Weights of a small GPT-style language model, trained from scratch on English Wikipedia.
Size: 18 layers, width 512, 4 heads of 128, MLP 2048 GELU, 70.5M parameters.
Architecture: LayerNorm before each block, rotary positions, biases, untied embeddings, attention and MLP in parallel.
Training: a variant of Adam for these matrices, 508M tokens, 3876 steps.
MLP neurons of a small language model. Each row is named by its layer, matrix (up: input weights; down: output weights) and neuron, and shows model dimensions 80-207. Each number is 128 + 24 x the weight over its row's rms, rounded and kept within 0 to 255. Numbers have three digits each.
After each neuron's rows, "raises" lists the tokens whose logits its output raises most directly, leaving later layers aside.

L15.up1159:163122131125096167198098163142100107127155124133118139116113118169165102149121147102178086127138127128098103179120103071090156138165123124102137130146148137159125140133124126144135125139120136131126048133116091086109125162150138134144149080156132160095137060136161076114126139125116144116155082133128158096094106163141113157137107169157087139151145151133119118175149100100122119111082
L15.down1159:144153143086152139125162146134121143179117092145172092133156111084110135106122135139131119098159119136165154125114128091175088135112149096125098119140140123132145168126139109126134140095163134118169140128137128144134141132132115145138144125151153128119095104126132115126110151115117130095118163126147131136103152153125131123140150112130162102148134149134115096156140114086148141091145
raises: "e", "in", "en", "a", "es"

L15.up87:123112127147151092101108128114145123088161133143118104109093137097154138139115152125131127154163124109092138116109130139128144172161104127147155159110128160137173115160144123106129130130110143150099126113116155144164118116119185122154103132137123125135142122124130134141115094160119098067164125128145150094128135131182120125151141114137175151125155125124099142124136148112133147140131
L15.down87:134153111128161121156129147190095109172108126112149136118154149139154152127157105095105148118140152131168177107151164116114131126112104126102100087127129146114110107091065135114147131083160135141120139132119128150101126147067123149114162132132140125157158125138110146123120119086171141128142157110155116129112118150083125152139114126111120131144150126130140088073116112139094120093133
raises: "un", "res", "at", "ree", "ab"

L15.up183:108151149140083107144136139149165144128156134143143103147125170142137119088182102148160167166105111129143070082099141143172195155136166181085112133105134156154117114103121062160136110135100120108125067157099159071122159142176109093144090056124151126120096145116129160164127135104125087180121099116127158142109104133126129150108164151101122160134134129119123106121114097134125145116121
L15.down183:130132148084169105114098175106097106179097119127110128116146104141095116126130104144080150107104138126085126165117123197137080130127074144113133139157142126106109162123147095129134140115118127160119096136151131162120089174091114145118132143144136150150098099097161119135113080103134133125128128135098130131122171123107133135121096165124132166103134079121169165121144099145149154126133
raises: "ans", "an", "hip", "as", "-"

L15.up1799:110108090127158157150155122139130102136085153105128134121118152170145163083125133102155111164104158137084098100108151090136124138110121112110147162131152119126106141158130143134114128101109125134149111124109124118124119127131126126168123082158154154122118132108119157101159098108149132093109152142137116118113119153144144150115124138112106119151171110155148114174142109137168144112076
L15.down1799:151148149137174104161131158149151145116125125134150119134091156152099119153106091121149158123135122119167188159142167152098132122152161106124088116139138107119153119094122086119137146117127140102172116116168162117128099147129067156137128152132136117119153134130174106122109116119122130116169130122130127184114148125143117137089132155157155117157124111088135126137119131119129169154109
raises: "ian", "im", "ect", "ians", "ay"

L15.up73:085122068113131116145114122115109126139157153095082155137099133107172148143137140126132146139121091125107156097128118131128134149139143121167145156097148113135132125147165149100081114119136137099085127162129151089130096142121127165115135140115100125112123127151130098110120107171120114111176122122109102068148135131128113156182178112114153139131160120135144111163133124129154098130130
L15.down73:135131149154082142120152129156162125162124170053153130097158133136146148120126185120139146114171151140110168143159144211135125110124100132141104152137096161121116182121133110106135132110146113115153107137119125162130131112133127124117095138191138145126149100091151115113077080131169113120141136099145109104114136097123160138096124133128085115129134101150085103145120128124152133136136
raises: "al", "er", "at", " ", "os"

L15.up1447:139114109132086113163151149096122138138127166073127151117125137149145155112140130116178095115129139147158116058133138098129125102134116143142149127114148146147107070129145108164122123116132132171170120134123111161114138169143160148136112108173094124135129105051141125109124161129126083170120121133122148121116131123141147157120107112138170129153128118106105107102145132137149143123082
L15.down1447:154146159109157135152142119158150154124089078114152151140085120143158107114130131130078114112134108088083132136103098127141128079128111144128132109133136115122139105138108114140121137156114134133128123124161121174128085149127123125136090157140124131118151131143113101159138101122158104142136135118148183157119115123146122158113133171148144213109118090093100102143155099155156080172108
raises: "odes", "ore", "an", "am", "ut"

L15.up1028:120144095127171160128151087128117107140150146146126110144131120141100119145164158092154138107139125085118141156148169140110128169165143097142104128090119110085152136101148115115137143124099123138077146095104096141139098124147174095157132128104116144126125136148121135118152139095127135098138104152151142126177146085124141174186161154165136145092110147155116175161093141125112164183104
L15.down1028:116095106109079141122114144133102083118088114055107123159136131116102126144127128153153143126126130155144105144110099113130098111125124133149137101144143122118128114087139131153098142118149137117147101129106177120082117171137136174121115145106171100108135140174141062111158133136126151088120141118133127141084129112134144115103163127131171104077181133145129143146112098101125141121173
raises: "ed", "ised", "ted", "ated", "ounded"

L15.up1184:144114097118066103115091089132087169100136124131122076136089111097145162132159108095147086130117105131149133140142145103109112130166129172140096146121173141105147099085103125131124115144115111132127093131124133084130141084146191169153152153136156182148125144145097149176159174098149142125124116134150111111126087116177105100144149106140180071147114145173103127112126118143113101105107
L15.down1184:143159097125088151112160163129140146106167142112110154084159143138078119124144145115149175131133125178108113120133068109082096144113138103141164098130092143102099127136146158156127132112149145159119116115130149112135095097116153132080164125166104127129153152140106123126111144115119118135110141113155141152131113137126109136111097155167161108126132112138105171142125119162117115118151
raises: ":", "/", " :", ":\n", "."

L15.up558:121158110143165136110109163097160120128105133111136094168136143105146064189143160115135174109091115145144129100147143131166116091118142098120142111088119125138137131093166110118110086100112146078104090194052140130150114124151119140114123140117120100128093157088134135111134163134058131106107078126067122121111143138114152130161150139192148111123112150126104126143177194111180071102101
L15.down558:103123078128116144119143149143087173092118095113150124115128141172166142118199087134172129109137157141141141122112123156150142114102144135163134138126086130127162132148114166110143109111153138123126145094097110123130160167105148178096149186148067177141149171126121121114118132124152126136170130111155102177145140144162113154103146149119148098144133127137126098104117122115115109143164
raises: " ", "12", "22", "25", "24"

L15.up1628:123141114163104156175087090129142131127113121097132134116116098129122136164117143110164151148140143165109160129146070110139162125193105176131128134145134129079118089125095109112043141133162131121144117135163088078160116154132123156131101108140107160160125102125194131164106140154125144097117097118094099128133086128098155099123131132136144102124171117130164132089151112117135102159126
L15.down1628:127129096108096121069162147144074107168104154142135195108155135113177111100108135089152144122142133108142158152087159132101096129097110063136126114141147137104150114159057094099123124124151125140105109159085118160074113144094136093112148133156084151108125126103143112119146155122138101131090166127140156098065145150100098113138136123114133142117182147118154145118128116109122121156138
raises: "at", "am", "ir", "id", "is"

L8.up731:135092140113106143146086118146160133155101148102149093168116155113124112161159124068127110140135130161131095157123126140152110127156113118127128137162139127162207182097146112189117115130147170107081105107096184122103107116072134136141113090168097134155115110123097111157131123136151100129113120154123163155128116136137120086149165136111114110153110104148172142081168125143135148125120
L8.down731:130117149134126113132123141134108093190122159151137132130098138086152147096111123146128143114104153136095105091119104124145093148139162171160143157139147119047171091150105142100138194107097071157148125129148082123123113118133125155137145161120137168127132117111144149115143101135145107107159154129090146156135081108127140163126111164114125177129124108116106128141119142118139154172138
raises: "her", "hen", "hers", "icts", "zer"

L15.up1079:121173109131104145110112140099126134126130115121095145127094105103102139163085117078102142100173126146099163122141132123130132133128133143138084121140167146092121115131104103093098106132122115109108088134124118103159141126109164151137097130111106168068154140124153165111155091150136117120129109123091137116163160120124140125124172135125112156105128130107161076151108145092132122101151
L15.down1079:153081113147132127111137170136170098125109155118093114122128103140106094159137146121108111108119168160158149116181124082113140107157101132133136110109106144169121072140179151126140151116150151144121111106131111147140103103151150141131156149131175101123081121132137073138127087146131125133146140166165070148116085124133123135119117162140096137179105125148146144142111124109145068087124
raises: ".;", ".)", ";\n\n", ".\n", ";\n"

L15.up1037:121108087163132130121100142089145162128180168093107116127118090104189136121113131128137150132123097134177127089103142114141127110160097108087124128124133167105140146121133100148145125134149132152122053093126140098127112151124100148173162102134115124081116092095107138093138157106117164157101145124102118129143135107157139176152132116124153125150120155127129108089132161135111109114126
L15.down1037:091096173116133148159130124144108100154144108111131122111118119113171124092149143071103138115072090111163141132135096049147098120124147126106134119137102104130137137141188126117091119112162151157122152132119094151138122138177160130071106121128126114156115150091122131108102175152145131115121126116138117117123095122145138105135105113123128144127181153187131128158106159134099164161165
raises: "th", "el", "t", "ul", " the"

L15.up1568:142149118123118166112120142130138127156114141141127134115132141138144101123170119116136116148118135149111122119106111116122169099159147116125115112116159132170130109101121117132114148114153080137154115167146104073093152110139116165131094164119054128067078140107121133122137140144141132136127128164133110115096106135181159129102162120146111145134131122165104120110097138104126110131110
L15.down1568:125146180148108105105142107147082118115107136091163156139148163165128152111146096115119141118157130095109112116149139116161132145114146136170126114126162149097152117150101141158140123116148066155135154136110128113126176127102112168142147094166139127146117143142111136109160126109060146116128159144142146128144161140124122113099122139127147123098134136141101109138094129114105116099122
raises: "r", "sh", "n", "re", "ry"

L15.up1023:115168135102120137150108138128137137116128118122125100126150142089088164137120162111133157126125071154154074154162146105162145148121097167097119120106145099149139117091165139146105123103139129153099126184108177142147110130136169157110124114142119117135123142140139172126148136150143111141105089079121113104129130093141174158136153131130114117160127154141176117153185147157172135076068
L15.down1023:115090106099141137129143152168126108148129121109164147128084132170130142114122062139173142133109136131082136153157140088109138152109128131154067115169126155113180105105131110093108115137126139147116120108148101120103106103136134127067126138127113150134137125111154081111144123143152137134171095107167129156136171136133132114081138095106125105105096119153112151146106130115100143140104
raises: " ", "l", "al", "y", "et"

L15.up1476:103125125163109097097078136155137100109112124148130153131082128130132126094159138141088117121161159134106096145176103131099089118135108145176166143124132132116116136131143116118089164119138134102137110162128150108139148116191127155113096117132131121140103108130107132117155117145096112154088143131116102089086145098113143118133091121160100141105072151161113125106131123134141097076117
L15.down1476:096153138163113128089154122149138134102172095122144121157133120134139162165152077149112141135180183121143147107162177173125118085113105170134129126108124155104092181135136073142172156115079159120128091114150129120132117131144126112132096104120149085121124086119117112132148098106153112135109122097111119098130114134086129090125154153111148112167119133122124136129101151122137183125133
raises: "'s", "’s", "e", "own", " judge"

L15.up1874:102149124113151146114092119093178143133077091174141091135114167117165109139125141171124122110141126127117092136074058105111158114140134115162115090156120111132120135111131132090134155149133122116163127140158073073085183100121103092143146141125147117102121094137119094129120097113113102113073118124087139099132136139130130133148127110137153164113093146126166131128124078144126136130112
L15.down1874:147122142134160129113180129112110158137112173132147139179112102097114138079150117088164115199128166141092173122122143094157081133102125126114162177131089127128097130149107139116138095135105136121130142137097094150148075145118129138101122115165100107155122160115130126094138145121135118137158140153137107125114133119148110145119124137131138107137118132139112142134130101102142095151084
raises: " January", " September", " October", " July", " November"

L15.up855:123156152155140132114106122090165163118116157116129109147106144123157077143158117150104142189168125169145111142190086134166123145149122146120193122134137163152144153148135109177087151136123065148099140118098124117140151094125111142148139103126114129119144128098093110125100132181086131122143126089157149124111063147134108101127118136125135123134114156135188125122138108113113092119123
L15.down855:130168150139128133134136130119120146142122128083136135188104152124136154185132111147115113141137130137147117085165094094169129178127107170161123145148153133113119157091168106159090125143148106134096148123099119115135159105102129155135185124117077134079182136110096139173111114169114115136119139123171103133154123148117111119137108124107166090114136117131140159144095125119100146090142
raises: "ized", "ied", "ised", "ulated", "ted"

L15.up1478:156131124137116153150056117129106125110109111138098149161144141123127080143125162128135152121121085169132095160131101134163186178123153127104148133125164109168152085124158141124109172100147124116137113158134098130114138080143150150157118089128150166133095095181114108100100152161091151094096139154122139136164112143102155131096145100128130152128149097152137136148135122128134114172128
L15.down1478:148137142162163133127120163112193141132111101138176130149067096129127116110159107097150109145145132129123121103173117134156153153076163131104107153160107176142112120146117132164143120139152116188132094092139146124137116176064107105134117144135105120135103113130139095139135164135138127135123147122142140146112132117130131125106115146116112105151110094132181125092128111161146106154150
raises: "us", "io", " ", "use", "ement"

L15.up506:124126109117117119080154159161156140130090103155079115184123111102149129122091151148186116146158119132123090128100139158091118147102129118129156085103141196113111129131113141141131161114073134107105118135130165168125130139146105084149091139116105112127106112125123132120089138090130132119133120133165147151121102124148172130139139102134103180111157134103099128093181105118166091103074
L15.down506:108165141135118114136113141121158094109185121130135097123094124125083128159178145134098107106126158164156159119139165186105155124144131114132160106130102109131157125135151124112107142134123121113096137119116070112115123121119090146150112141105151118111145169099117162153140150106119101167130162152173112108170068167093118115157145105129137079131099134130145152122110103101158150104149
raises: " by", " into", " according", " as", " dates"